config = dict(
    head_dim=64,
    norm='rmsnorm',
    positions='rope',
    rope_base=26200.0,
    bias='none',
    lr_mult_down=1.5,
    schedule='wsd',
    doc_mask=False,
)
MLP neurons of a small language model. Each row is named by its layer, matrix (gate and up: input weights) and neuron, and shows model dimensions 384-479. Each number is 500 + 25 x the weight over its row's rms, rounded and kept within 0 to 999. Numbers have three digits each. A neuron's up and down rows have the sign that makes its largest values positive.
After each neuron's rows, "fires after" lists the tokens most often just before its 100 highest values on Wikipedia text that the model never trained on.

L3.gate921:466537503482470499460531518477535504498460464518475496488475463500527468504519497508505464501488496490464470466542499488497524457505508491505542417510506496508501526481515468519450501507459502519468538503528486494467515484506519518518460505476492519474501490538485500463478513517561525451
L3.up921:431497510488490488521480471554533545527510477467525478505513478467487507511492485485504498495503512533501483497545524499482475519506538521497532499507469510524472515487510499487504518500478488506501545553465476484503521530457533509565444543512505483521479476490522535533490492537482486506
fires after: " is", " was", " such"

L3.gate178:518502456502531507533473480493500524528458529484471454450507504491520480488488495526499501504485531519522503477468528512495504520464457489482532460480497518530512498497457501515488548486511507462476491516526498499500475506519498470515520510502515491482528506465489546462518496505522499486
L3.up178:464514491483507521539539527473495490517504484510510442527536472520527475500491486506502472519525491490510498538486518523516513482467538497516502456478506483496503514569481473462476472483513536476523487492531465503466445524521470471468485481495493450505507481484460513489549486509514524513
fires after: ".", "ography"

L3.gate1265:466537489495509506503535515519475493504478477499541482506507488460491532489545492518516492490489474491508481507506542515461468528498509492464530528505528461523524547538499537521488496494461501499539504501487497513539498509488482541474525488518516489491518511506507510485493540495473523461
L3.up1265:516511465516526473500498463498463547493490463464479527480550512526487490531496546470516478522513505545531480463482516498505475508472499507496463493518499485542504483519493458477492546503491489493506497500519481513524480440479513517468479509508526484508545530508507491496524504478516507511
fires after: " |", "|", " Time"

L3.gate1357:501460512471508526519518494497477471501504479499479504524496473511530482508509541485511491540495541501480519450512533499502474482521498517493500493491534512511508497480500501524465492475521486472551489533496518515523480517488440474466488442524504497453541565498479476412511509504501504531
L3.up1357:510481513469494524505510505512500483476521503493489501542516509501486469511519531490456472457514540479508468466537508505487455502496514508518526499459531524509494518523508479515451506512529489490520528505540480489470514537486484479495490473552471509437496524494485463452513533542485492517
fires after: ".", ")."

L5.gate962:438497508516466489480495511490451499540508484536520527501493504494526551492444483489502447483491482509514493465504549489543550449524488513508503482549455509508524510487507493439477488506498512487487500484490510521508488486476503502435499514496538522488492492466547459552488472503547510509
L5.up962:502502470493516524492503474492514522498510538513458503546467476446529499570495470510524495461504500503506491515454446520522549513499516463510489510543498466435492529516495515489538468450555527507510495497478547514498554485514510487527496512516481511496513560475467474500505519556530475468
fires after: "18", " 18", " 17", "17", "–"

L5.gate881:505479468473517529504458502525491510455542504483519479508474525506466529448446521489539535495547453453490511509474477504505534506482525483502501496503541499482467511463486483503498490480484482480498542491473485472486483530480518487516504491453557506490455497447499530499484482531494469491
L5.up881:497455489507458467456528495482484496493505491499489535494550488566469531491470511521547515520529511528554492470500483497507459463547500453515504486483502557505503496492502499497475491502538525546484498523454456484486510520459503484495518506487545514545453497537471535484514507498543493469
fires after: "v", "m", " 100", " V", "V", " ref"

L5.gate677:533498503503480539481535466588467486503503551490503486477520541488468496506477517493491510502498497512467459517499473547530481499534505508503517497474525462460510457479467470508528460491491490503475522505527498483505524517493466503510516537493487496533492504528458500474536544503518470522
L5.up677:497485470510517523487507534501467540501525480504491496554530464468502489543476521506514479442505514502505471522496511469476500495526530534496503509527484474484470510544503489521506497544464488496516487525520522527518509510429471516516480531536509513507498476542496474474538519483498489522
fires after: " R", "L", " L", " M", " V", " Ver"

L3.gate434:522517509504499447514457495522480468504502538487531528515507505491469503526474509533498482511499492461481480486506491495522497513493508458490463523510535487510544485528533513473526496498501492491560481485503493508530473545436507464491503477500523464518507487495511513485513495528489478472
L3.up434:504479483530481479514510487511497487467531490477518527535505515536513523496456506498478525465535501499493493486504507492578500478461450487513535475474530433528509517525494491482459468496542461526541477491472527483485462561483501490479546491486549490467521493501455477503463461509500478500
fires after: " in", "In", " In", " the"

L9.gate622:478511521486518454502510538470528512516479458465524488503506470549498457516488496533518506564487524493524518510502544507484483474502456484514476472493501517521491509504505521492532480483480472554523492511488537521449465523493505503499495525481480494486513495544516506471463469466471502517
L9.up622:512504536525493498491490509472584506540497537534516482464476465481528472425472470484502457517496490500471505517503481490486504562448485492489472488503489490533502473478526547514526522501465509541511453493515520440461541478487532515567486488501494506524494463468482477492525522552514489475
fires after: " |", ";", " f"

L3.gate1461:512469479536493468486539456500519467533514458480513539490463474517483540503478519518497523546522490468507505480494517483498502484504417491472505504479471501490505502494474530488539485493528539491468500489496511498500498459510549483514485523518510501456458495499459441489526538499507476505
L3.up1461:532512531489489523462437494447505527498531489511510535523492496490509469507513531465514470491517528466540486473513519474502479509460541521508502484512496473505489510504503487474478469496522543511476489502476528466494528493531519481491482541493544496483501522524489523476481515499471453452
fires after: "–", " (", "18", " 6", " |"

L3.gate963:478515511481505493480511522489508506513466473514521470497475494467484485461504518452480510519501505489487485507532530522515530465486467490510527488509519469473507464479478478503509512454531535499486521494497483515559526463507485424506514501496516493494458552460549507511523477520500540486
L3.up963:517518477520462492488495537423509479483493485469521497497497485508520456490494553495470540504498493469490488505484504491483458484486472472489522497451510486519513483484490519500478490540494519474506552491474524493502510488565467491468473524494492529479448462492490508478501469514485504456
fires after: " (", " |", "\n", "–", " $"

L7.gate1064:544537493468477503465527476482510467517501498546488540504505474458498569497491548511550511458495513478490495475505512485511491489472536495517488499503530461543498509521515506500519488515528509492524477475497527529512477513481487475487543489550489552485527524505480524499496455489485501536
L7.up1064:523559512527507477471556469505484522491518489496511547535514494496486508513521550548515497477500503509500494498500467447545475512477543535538494469533510471575489510520523483493507482478513492477511466461469527472483477494495492516519487467516521537512482510522482582513510493515454465494
fires after: ",", " |", "\n       ", " and", "),"

L3.gate1023:505503501500461512471475542510501484467570480516501534509498539494470504501490484493515487478508505523510505490496524501512488468511469491500528512523516482481480501508543494513508497481503517535519495497502521532537499529474556479469532517490508523478550460487450527535499506500463477493
L3.up1023:506478484490457479517505473478491539474531517524510519491504543532451471477518489492489512494504535497528511485522516480501514514503490522450536486522509493542476534467543488475496531496469559524484550480517549529509487512453486455467495526515489513513520480527476504483551520467474469481
fires after: " =", " 1", ";", " Con", "\n", " I"

L5.gate386:458485519495528527472529505486477519454510470498508472497484502513546508499494533543473479530522506481480502479484536554480546516521472479471495519517506515492498452513512472514514516490476512496503465490565511489538497477507474518456500485511500547524485484483477504533480505484537506476
L5.up386:504498524501479502508486522510513467523483500470501548491524514515535517525489548494520502514510498529557492516468489525431476529464505484517508527483537532504543466497538491450509491513529525524475502514472537460499512542468506524458537516508479516476493460494481519467559507532462549456
fires after: " f", " C", " F", " c", " P"

L3.gate1468:510539507522506470459516533501467469524572553530482510480471516568503508475484473513538492463498491521518513517497502496520468502514522488472450510526461495501515468531512487484507519458457511510498541527462487511492515509529500506517579449496475471482452485482511541492519503444522478525
L3.up1468:492502497498516538482490440554475494513466509505495544433527507477505493472466496511512532495499500492478520494542491494444473481465508506523515465457464496515520525512523495490516512517469468538462537491529460465536511486473533530496497519441488493501513508502525514557508503544514489515
fires after: " in", " Al", " the", " Alb", " sem"

L5.gate1039:509460530477525477460479500479435498506455511503446487485456480515518461497546492509510456511479530499527473485503517461501543471507448498504469524475484510489497529503475534498465500462511557480519503525505466513493495511530498505459516495501512477519504486461453509516473484509514569518
L5.up1039:509479488448517491473456507517463507556510534456457531501506506476544514534491481528484517507478502465546531500472529497506518474493560508493503508515470470497473514466478478546529538481504457522508487509485503498484476500496512507484500487482508573469521503523485544482508473482502446445
fires after: "-", " (", "/", "."

L7.gate750:510556433518541475533503514460485515499494442500489549521513506469520507482476498475489515517503510525507488527518527476506557495487447509505488500505491505526510491520466507517465489453508457517519490495498532510524495509473519523457519494509488491477482501500536468492458478502516481475
L7.up750:515492510504569511515470523547486472505536497513509483491481530499515479491545504464531511525466521514488531507536469485541557514502488478506507505500535521514489494501461480464453539511512516564446463509491501449500498492482493503475513542516477517524481529509529497498470509502482515481
fires after: ".", "–"

L5.gate688:469480517464516532513473495500522478539530546489476531496463508477523517471530498491481521485463529547495481477472487513541508504504521474538488485526472503470530489516500507536533496494522485505487505507505481523517496503474514508448500495494495582522507490512544544486489489501534463526
L5.up688:511495446550475508466527476541535545527509479543529515550536555503506510493465462450492496521518479490548474520538497493481467519525547451480535453530473558508483476510500499479497480471532468471486500506500499495464487542503480544480550532547475512534494486504497532484499515498534505487
fires after: "C", " c", " m", " C", "B", " T"

L5.gate1395:512486496492541522535486517466501517519520488526443552488484536484463567460492526518498530475523468538527479478504502467504523539516485520451526505468486558463494543490497472508475517467505532473528495514526463469541494486539513508465470512502553497516502511491470493493467493489489442517
L5.up1395:478547462515506523528479474509467477505537514513513474488471469479525457517489491485504512512477467519518508534549508526494470466490496550516475481509476475555488484478457505492524506500498500494467461533503537511524506475491515473475498499513455533499532500526526518441525489525521494484
fires after: ".", "17"

L5.gate882:520528533494486518485541473500525499492469510503508497500525462537489529504493513469502444518515522457501512547553470504478496462501541532496478509490495499509493506496479536538511465527536554525500516513506511479529479517501472515436528453540499523518451479491455506489503543471486500544
L5.up882:532484465474491501489497517519519470502469484471530535493536495506498498497519505513520490511525520547493506479513499530489512482487517474510470457512509486456502512495530475520511480473482531515515464502519501517471517486500567493482528473534482552486509469472480511507504498510508533486
fires after: " the", " |", " same", " The"

L5.gate1057:506507480483495508504512504502501470499489506535497483488523529490507508481483500535513527496522523505511449499479541510511552496484467425489483509509503509495500499546479521514487543487467510455476457497497467542521472489495509451482506518477533493491504479475470464506504502506545432518
L5.up1057:466493501486493447483464460480474474524478528508522475492543493487505478508520481486527498532500489498494493506531567529505510448499522458494538528522489491501531497464436511485480505456535534517466503516526502522481466512515532503507509481449528542504491488490528521537506479490521462512
fires after: "18", " 18", " 17", "17", "th", " 15"

L9.gate1353:530510474484514506536505497525503497478490516520506498487471421497514523480545452506507529504442493514481459486519469514514519471541475487474540487486473507489454489435506523530541458512476504503550507487491489500533510489489504483494467527510540516513477521544490524474463477545527509507
L9.up1353:481500488510549478497497493536536542513526505488517503479506492538561490518498519519477521501524524511472471527478513492464466501517465504476518512515465522481471522534477477547464464503503523512476482507463477497491539540509480499472500513483513535528524532485515482467458521553485499511
fires after: " 0", " 1", " 2", "dale"

L3.gate1483:491514511508479513499491475510477525563504518552516480490511472501490544491496471471502528496533515522528501536510500497522481524486513515493482454552496449538515513487502507491496493533488495533448539526458479552449485503485500492541535482502503481467470493494497501520513548465525520486
L3.up1483:500485516461458532496512498510499509465506495497508513483527476569497474504492540500473539516515447495557508509510514472529506516503463508528552457506490523524517488465512487462517524509493533520524493532472467514473504474517489528514479459493497499532512516534543506506537502532523511491
fires after: "|", "-", " (", "–", " August"

L3.gate131:481475468507502499492495497493509468506538478504494473484505485491454472460522522526497503510529490483474494492498470454481502471514487499508470484466466535449482471546502453546465541487532503508546457479463521490539468515529522459479510491521469494471488490450481519504507516474518535521
L3.up131:505482489521490490490497516488502465541511463515509453490509478475481480496514477552478520484526555482494501494506490479450461488498524471498483488480475540465507456532544497475456516480525488536491476523437487510522497511519535485521492517509484506477455517501479519496522463457519530506
fires after: " |", "N", ",", ":", " in", "ule"

L7.gate177:516458519525512516520483488491475524514498493481492536486472523513553516550484482493466508518520496503486495501515509471464527500517508505466485445527541547515490525516502478479499542518498482505519517452520509537490505499473496508526558482508515496479524483495504498485545484513488490520
L7.up177:475485502505468545525508458479499486501508489532534471508499483480472500491480481495507496518475472523512558533482513451470521479482505544521493518462504463479502553486509510525513505492533533519506519508492545503489460454507484483477493511461478464459520522469463495507509492485495496521
fires after: " |", " January", ",", "18", " 7", " December"

L9.gate607:494505528492539490505500496507514529524498444437470490485496465522472464520517500538503505527518460503518499486490496506513494516469487538513489515497511445513473498506481510520532518492483497468528478514537509490482507539522534505476483512529490510497470524421550492508479572498439519478
L9.up607:538487513533463484509543463510484508481518491499518531485451516490495529495538474519524491490493467540516519541502491476492521495506444516464508501571469479496482478479537453520516530468467453474526493541514503501496477455533500493486503490486474464521489483502477496468506519511512479511
fires after: " |", "|", " No", "\n", " Ref"

L3.gate430:486500492471543509523464506520483496517508508483497534490483513473494535439495528503525464504500493512500526497544518485506500467437529500464521503525501508498515502499468460533494504523513489492501507529577523523513518474494496450500509532465508507536507419496477508512546508521541509449
L3.up430:447512486509520523532524488521498468522523479462491521538474516470507485464486526484496491501489479494547475463497507492522502487482534517495466520521554510501501513429476494507470532475552476504513522505554449488502493491504496536517487500538478497523505484511488481494526496562507528489
fires after: "."

L5.gate1014:499492505534498521500467481476489518535491543500529507502502502565502453502489472512487485477481486510499518468541534521500502540500489460515483478518530434515500525483523528502490514474513457541494488522533516521533465510486480485505460512534498486459492507521516494497500506459499501504
L5.up1014:494501481544510503510457494561496501526435522464500535478517492494515508531440513522511511484470521573462535518484535464521492482480493479521499485530506496505479492521483514531540498470498453541493536500508496469484500491509492519473487513501538458466503506533522526537521509459509452496
fires after: " the", " The", "."

L7.gate400:479492444489525479503505502498506488526480506509518506495477503464481547498493523494465498496515493433492517527508461547532469508526472472510454486526491483524499493477519482504479501489502514503489497470516475479530503520507475482477456487475486468489523487535497495522506517455438579489
L7.up400:511495498497489498495510548486535475563499479486540505511466489532537508443473497507499452502457526520468521511488467506494526491577487448448445481495520484486514508482477514518520504470505514512481462489497541515491506494468510522523506492509476486473524474448499512486499503509464489488
fires after: "–", "-", " |"

L7.gate763:544508479520529488530529486499515527517505505462466462505481484444561536520500535482505502497528489503489513523530517511517537543528530495512488507469511497501462498511490469522490477461449507514482475518500495455516477529497522513477468458513499451510547461499495516497499527550492516463
L7.up763:555467535502503477524446489500485508537499466531503510488467521500519487505463529498480520509468493517503528503436531496486477499486542464468525527475486466505538516505482516511518465480520522486480522483465506494505519496482529469497558489445485507538487495508475524485487489498522474502
fires after: "-", " (", " b"

L5.gate1310:490505502447501510515490489494483491499512508497477531486502512512511512493478501505486524522491499470508495500580455476532475539498496497504523494495521489469491508487491508522535522502490454521532510474521500506529504528494496443481468515533480519505459473458442472472488477526529518472
L5.up1310:501513440559499479501416532520504499445430473484526542451487465527540465531514485459523489537491472475502484444549466522500490508502497500480528501514502540496483501517523515501462529505470502504496456499546495534492471550467482526467464503499496527511458479491467486483500471442506520525
fires after: " the", " The", "The", ".", " –"

L3.gate1449:516529503522495485466515513504506467557437512540501489506509514491480478534483525504490476513485488492497477474504486523523544505533469491514501533507532500470565521535457520512504461519498460552514485463522465497505470506481492487517529502492508501545487531474533507511521553553486488513
L3.up1449:516486447494499491483518489528484488514481487504497478500490505493465462504483517466513514499513509488515476490500498494547551502526478500488536551507510528489534528468458465500523462501515445510487473466542474504493524491480507459504496478504500511524469538485545491486502513483516459528
fires after: ".", "==", " ==", "\n", "==="

L3.gate1415:504513490468444496486477485486461461544476588502501462485530551529495530506520452521468532461479484463518493474531482531535515491501518478487468498482521525488543516452492485486502493550466526501500506503485447527511502492468526526514480447496517462498489533470522494455468516527517560525
L3.up1415:497495503482486474508531422531552490486451485521474509518528515486549471513488517486515485523513497424508469467476456515543492505467487477520488477512504507486485503512497499508490480498504509541534463528579502497508522516498480519492530463518505541516509541491433498492519489525527500502
fires after: " in", ".", ")"

L5.gate1117:484507454507518499489510484486486507480539499462498512487509505522524510460464520514545491504455504535537495496470505474479458482503505548510470542529501522482541497478504511478519441497480500448523487526523497512474487506543494530446514515522486494514531480498520495513511506514519521467
L5.up1117:480502471542502495479534485503477475493503496509497555483535502512564514504489517510534485517464525465564500516487465487501496507475560502474531537512497513478520467508527521501511501489487493483520507501500508508520513485476522532473514481505506471524523542526479534503508519506553517468
fires after: "C", " c", " C", "B", " co", "S"

L3.gate686:423494488519503478483494506506488506545485486500494491506494502498537515514482557508481523529487539480550535491488505533485489518539493475495495509510480524493524549518536513451477527522486493503468470500504532489474486548482497483539470456562494461509475462505467523510525484471470563466
L3.up686:430503516551519441510525487510473492497535501520475491524431491482464511527512497498470528503498495499502507485470498497506473517511485477512492552510508511442470506486518542522444475503467448489442520539536546513491525472467497524498503467479475449476532554475479527488478521497502540484
fires after: " |", " (", " U", " in", "|"

L5.gate1231:495503465486456532501539525486537512533515506463530457522529488504474483490493517504507477501514424495472449497494482526556471506511519489510525488486513478461493483503528549499508498479496534506494528496500497525574474514479534547579508487495491451497475524443462487514527495492520483481
L5.up1231:508504485545495464499489515492530476551463505470521515492496461512484459516469492506456523499479488531480501508490486542510501448500481549486504509480493485508469531486564517476516516486514545506449538458510522481518463504503512463543520571465501470484532475476422518460527488494504509529
fires after: " |", "-", " \"", " (", ";", " cab"

L7.gate595:485495467485508477503506497513532493493486478512478473472516518506511472525513479474510500512497486527533539478508508503503540505442463533482487530478505512451477500522505504493470513519491554535488481503508528514522463447510515477495520492477516502495490482485453503467488514489543494495
L7.up595:478496507519480499522502530446512536476468477478534471463505508483496514525497525481521498548512503519535465478494543516490450508473475526484494485521509545501511465530481475494503509529539529477536479491509515513514469454467501479499502512488467510474486467477472535485542537498501484501
fires after: ",", " and", "."

L3.gate20:540496516466494510484526502528467505530465464489498465478490471511511486518540536490518506493549541475483431444485487470499503487495522497526489508526472530508473543507552528537499485565409524539469555506505475470507502500497474499504505501490504511482488494535537503502478508480466510501
L3.up20:493442487509486506472510506515509541508516495492526517520491533504469506496501427533502511486491558542475452475476497466553453517486483490499497494503517445486463491492505486510514504482531457444492509497530542481512505504493510505518526532519480520481496554522471513482492494508484511518
fires after: " was", " were", " are", " is", " be", " been"

L9.gate416:509508467497490508475499543443534511505494475508487521527471483521463503488490533513484499495494505530496488512532504524494481465491536469481488481509538486474514506518476504493517524497523464496470510514517493482517511486498499518452501498522533509529473493514519463525540517477542488517
L9.up416:539486468555456498515517528513521519475511506505507517515476508498530495478436500487492540477476534544510491490460505493493549471487497528512506462498521493475555496489496510470533496506506481461499491531510490485521513510491481468510471506534521531517486516524513446488524524514520530524
fires after: " |", "|", "N", ","

L9.gate1449:523503503541459523461492532507506478477500507507477437441541522497517495508522532545479484504547507515526481487483479559520534490449473496470477456479502495456493511486497471480471457497523523493490453471477476556495508546507494508509483545511514509511549505440493532453539507487480500485
L9.up1449:515505503530532506523508455509558529498474500503518516469506465509541545531491483481531481510486522515492514527502459520543476514525528473536464486507505489517462522462479508520541517478541501512491500525528505472486504516509484521491489520523489534481449544510470476484498514502513552532
fires after: ".", " the", " in", " of", " over"

L9.gate236:508511501501537487507502526510515514477480483527503495521480534489492513558474534471527486552493443509504533575545489510443502518490469541488496485469522527521458473517478492549510526478528510515447516534521468502536482570497512513517468484496488492472483505484556520504488477489495485482
L9.up236:507511548520538507507513467510489509532479538513522483501533526497452511502468464543508529502539481498511531528457498505474465516559515496499441517521507499533516492419513494552497482520502479476491501527478509537511470532500467520526526522492498501498513513491534526517483498485463512511
fires after: " |", "|", " on", " Released", ".:"

L3.gate190:495459511513478512501501499465511460523471461495472461476518474543501543500520543508513529447489531489489497477532437503497493539497479495507510496496497521487469489489476508483461537470534500534456500526444443532523502513483481501483471502503491481487490502502467504489474533510523513503
L3.up190:477489508489483519495535509476500493500516492501504465486520478539476517484539526510461486471498537464472496501542456498506504503541448473458522495498496514463467509498466510521475517489527510516500485480454436516473477507519521489498471552509508466519488490491450506452471523489514475473
fires after: " the", "In", "|", " |"

L3.gate1191:517490508518498492502510487500509467517451494503481483510551522523489516508507480538489501491489487476498485497529478452483471519486500516520524480487531481501486489483500501501500501505469510489513488522522494522511492501494498486532521544505483463492508537495469485490506528516500514508
L3.up1191:515480482481541494519502505500498494524468531529507502488499515488509492523506506461513504529485525443536510481498471505458514482486485481553482489510507527539487527480503500481461518459485545534465484528500560515512534528482507509483528466523494504529474501482441506480552529489498516509
fires after: "."

L9.gate1015:503528515557483424479466510583527505508497455472483467489503472542504509513491530562522541501488479503484503525501532538516508502497523457518504517480450533490502454488469509503508475480478542508532475486461501483515500490492542466467522542496522501535503490505533549515545480527444495496
L9.up1015:469506510568528500527480468496486473479502490480463503463506529501498496526479508436505442490487527522447475476536498514503497510476522507484508520484479490505510475488504483502497506490501505526500504491479459490512494474528506497511523482481506499503544484538479499502497487499495503459
fires after: " |", "|---|---|---|---|---|", " ", "|---|---|---|---|---|---|", "|---|---|---|---|", " g"

L5.gate1191:444492548469503505488485478540503504501487515460465484459493492505494540544495503505487450489509538494515476474479509495497501518473480500516475498485499489506481537496466499458463491466505486487466545489472485537488461513508527481477515528486495499454521475476451548469505520466503484484
L5.up1191:490480470495563502506522532501462521524501532495531501538515454542514484472544510469491508472503476462491506510448506504515486521457544496473525467500482510488522482521510458532471493506498473433477497556463501476492536484518496547527470505480537516477468550514456487491503509482542521464
fires after: "′", " V", " Party", " v", "v", "z"

L3.gate961:514494502483535485476464517535522528475481534499501515510472485462509513510511544509494499478501513561534499512489526494490501498488498517482521472536552529475534501501508503485482464476512512484502502470537484487555455533503448528498494524501502517520540504454497459514469503469490506446
L3.up961:495511449491522489473485489522498499478546535496495477493488474532501547479481548524491501493486497509499506555526493505491519474474463523514472504469514501511518497473483466516478455458498503497483516495498480511497462459487467490458491523551490444490441477459494486527487510491561515512
fires after: ".", " |", ",", "7", "8"

L5.gate1351:525462475514475536509516499479505538536477499479494489511520500500502468472493502540474532517511476467467478495501501493469505456442478471500513506524519503497494491545516537455511509466478497505560517513490501463567499442497488518533467516542501464446502556538463464539497533497482490450
L5.up1351:471508476509499517459471507520500531508513491518548498493539466489500461557515507535516476471480490489454538529528458501546479501507496478467489540473473535484490459505548512469517489512454463510475511536530502497525480478500520502507495492529523475489502498496480500528516545480501491491
fires after: " the", " t", " The"

L9.gate1300:539473484514490479464461500485499528520472497505471493490511505443511488532523507500522497491504472471523492534506493510540472525524514518558515500510504485516523500505508496491466524507536517453529470546477502523460473530515488448500516495497470488522460520492491514483490507511455503481
L9.up1300:494508560468460479537492535521510465508491480535511512483492539507530474556487499485487504507509501444530493494484489469503521543505481493487542443494499480518525502500516460513480458485507486495495469507453453479498492480484497474508485457530488491494521504518457489482490498503515533527
fires after: "\n", "–", "-", " the"

L9.gate329:476531492505480442477543557500493446496533463517524462493474524509458479496511504488478513557515519525503532488516480490498485499484522497513481453483499527508479464477501511514498483462537527518505479542486503506473497475479527467519485482493550549461470482484493535486490544451527506566
L9.up329:509518525459454531494504478517541517535484500494482530517466499473481512508489438544502505519522480488517496498559537478522472490522503499466516506528532494525487522534466496489522477476508466483427498508453443520508549491505526501554468505506532480484491557497511506510493517476524467469
fires after: " |", " (", " the", ":", " in"

L5.gate1424:523500508435544434536467480522531532529467546492474501500494468540481514471508545471512475466510479536529473448505507473494524472488478517508496495460491538493520493476534499520507474497531509517494501522538491478522497526513503460502526479513520493476539520507511501461490497492491518517
L5.up1424:489485535488540485524530567505505513501480509466502461474478429508519538481499460509516549501505495530474502486510533492522496545440519513487493505499507490500505487484504472476527484497493497515501541525499495543511496517495434519497511532496531501506517489484491494486466508525485512504
fires after: "\n", "|---|---|---|---", " and"

L3.gate1321:493476506509471505473530539474508526551510471474485510505538510459494478514481462527453556495490522516470513521528515499477511481532501501519527509493498533532503501529497473472499483484516522508532486442494526514535510474431524465507495516449514489462479477512509537520500503518482541519
L3.up1321:498468493497495507496502544492501524495513435486537490496519533500496468489504454519453491532482528520492470571523509506488493512542505514492509499511521484478483483531532502446486508483476513524516492467506513472484470529475554485510479500422494482504479459505479490524513520498473504525
fires after: " |", ";", " Ministry"

L7.gate1170:497505446498504528491491468448499496533479491465492515518524523518497496485465516454491543511518493514537500488515477528509479536455495452522452488529428519544492497482473547471522503482490522487475499472486522488500508449496468458519508497495503458503474488459495528490476555479486455461
L7.up1170:508519517467462483474503485488503511477498536484524492462500494494538495497504488486515477525532501495513518507511482509447532502489476519493475486538531534509482503467489470474442522497462482470522465509520478503481449485480533477510503514456529475510477476475445463546505465549506509526
fires after: ",", ".", "\n", " ", "\"", " hold"

L3.gate1069:508519537521509493525550467544476485535519494467528510509521509531467527524514493525527513493479437506475506487487492508509488488535489532508443472496458469517465515501530476492528453514465521506507498526497508515515494525501526482541470518517477486501484496442505493519520480443516473441
L3.up1069:491494517498470460507494476514531486545474527505489502516506493535455473512519472543527505506533475520501448479489496540522493491489480521500533502526458492484450502432510462543525488511536517514501510479506499518470494547537475516541469507556489499488487516483492524513521465522519502495
fires after: "|", " on", "\n", " ft", " On"

L5.gate1462:493510514492512508524518489539494491506512481462496507485498476505538521485466533517486503542457458529474526515564444511484474488497497508480504503500501475521502521511505491495485513456519486498507486486511506512478483530494478518469499495530508483484506469506458500491563493497501540482
L5.up1462:515505511498487507515478516550480456526492483484440487430519535496525553467451531503536486489518445550456462506550512429531475476450467493496514524523485488484517502489493486503478538549516490512495483481494485481496522490503488498480464525497487540497517487491468502474476499473491548494
fires after: ".", "\n", "The", " The", " There"

L5.gate725:474453481512495516522498496532510532524524520528512465520450482505520450501536506505523524488479479503518482519457560490530492522479542515494471516492522527481524478520452502509500475464520510503527472450512513457524480490523456453483510563493487524516470461460454535512514487496561481500
L5.up725:507474430491551514508503462543527527523499496507506484509464460535503473521465483545490495516494478512508468487474526493497490517497521491533475538532486482504482512532478505485494535513504521537477504470514514498498535514473508486463514501509493565514500510483512505487492509496519478483
fires after: " R", " L", " 1", "R"

L5.gate1023:470511508520492473550513534505544498511515481510475484447491487538498510508530479460495493524479504520479484502547477479542481501493468493471459469470476540498488495522497548483483476525562491443525538450502455472451477502464449513494466480477495503505536472467485489525483500518516484494
L5.up1023:519517508523452531520513511487498514484482478481475469482517488492543456468482518475474526469495540506519547497534530431529515519472457454454478523505475487433528518438482515472465507487464499525511478542499497551517510499499547504518493464477489530461520504507533491497470499511505505460
fires after: ".", " ", " In", " Team", " the", "\n"

L7.gate1121:514509485492528510523492530511513475510468499461480528492477565487468512487454488521475490484551484552482449502519489479506494483522496510450552509463495530505501513475460494554533513537465513518484482515535536505499509515506511510454462500502505482529490505495487428497502510546486538497
L7.up1121:522470506526491518481496504535524524497525489475494506517543507528511492503493481500486524505506465516475428507492462443449509491490532496493507516494532482474550465472468475507497437482449559516483465461495496520477536537463508505512534523491533508504475492511482496493518489543519524547
fires after: " |", " 2", " 3"